Weights of a small transformer language model.
Size: width 1024, 32 heads of 32, vocabulary 30999, 184M parameters.
Architecture: LayerNorm before each block, learned and rotary positions, tied embeddings.
Training: 821M tokens, 6260 steps.
MLP neurons of a small language model. Each row is named by its layer, matrix (down: output weights) and neuron, and shows model dimensions 816-911. Each number is 128 + 32 x the weight over its row's rms, rounded and kept within 0 to 255. Numbers have three digits each.
Before each neuron's rows, "raises" lists the tokens whose logits its output raises most directly, leaving later layers aside.

raises: "outh", "ocial", "ever", "pe", "aint"
L3.down1786:141085116212184106148131164183122088172087081102086234115129083108082182146122117125147117165123142091124110176106090125236121096115127069176185124148111114131126105117087151125116124108099116123174152139093094143128123087112087117123100107095176092167161154137163141128116146121192117131

raises: " this", " an", " all", " its", " one"
L3.down3022:124108122155105231201114162100134142190140188105084203096100149060208180153117100149152163070175119137090130135146121147131076108141172076103111146097124129099096107134097131090115146138152120131151157107124114129092153049187124168102148017132155133155124116090099096102111156143106071110

raises: "ial", "ar", "est", "asm", "ies"
L3.down2170:097138113128173155149163092100114176149104108146078147140066104161109155047135139104142142153144101130116117108179135183089135093105129127127115109136122120132139075102116128139102107138148162132114131131146123082124115137110134145111115090103136142140208178140146152164135163149151115156

raises: "ist.", "ist,", "ist", "ist (", " crown"
L3.down651:157171096142161111107128101088164088174074133151146170102120128137104149168084087110145165157103127136145137076122110095086132127124203151113076118071107178081150133093130079095030118088168096054106155101121124160097150050157128129114102073140104084130137100135141126151082123132147142131

raises: "own", "aw", "ee", "al", "ale"
L3.down3041:136156077131184128086148116139188099166124158118073107159148152109135139130036103058152173123146155137162150075164104112177111155118182164124135130146126102122156100126135136088128152103098135148100124153122177127186108137149128173146102082101161103162118118142106139091093160161105114089

raises: "== See also ==", "==C", "==M", "==S", "=="
L3.down1051:158150131155130122144125132080160049142115123166162157155105083157136167118105112111173150149138138105130135115144153083107123117149110148094094096158160152149180149124137127117111131151130127129143099163188152148143126063196116137128039161125156076145138118134102126180113143142144135094

raises: "ories", "ology.", " same", " most important", " construction of the"
L3.down1905:093156150107203090075063100144110110093108137105094158153172107160163168115139125167220183129165130062141171125120127126118158093095131100172134215129135060167086109125128132117134127165145158107093148105161120113166120136156168128172130109139086148126126087168101104107117161148126121140

raises: " same", " two", " four", " three", " five"
L3.down3489:107185097126144102123102153139156120181140166141087167097137125162112166101136092191137114142155102186133127133116139086148163148133119074108137082177162082103130126093136163090117135136167147146130141118159161116115123076123093143130226063134177096109038133147137147125098143132181147119

raises: ",", "998", "994", "997", "995"
L3.down482:112149058166129127127190080100111133139153158121125108079070141153127133123069168170140133075127174139145099108151121112141095158117168156147124106120154111074124112094109072159108101166106091141135155137178097135160125136196054128108118206153113128116099100163143138150093116133066134130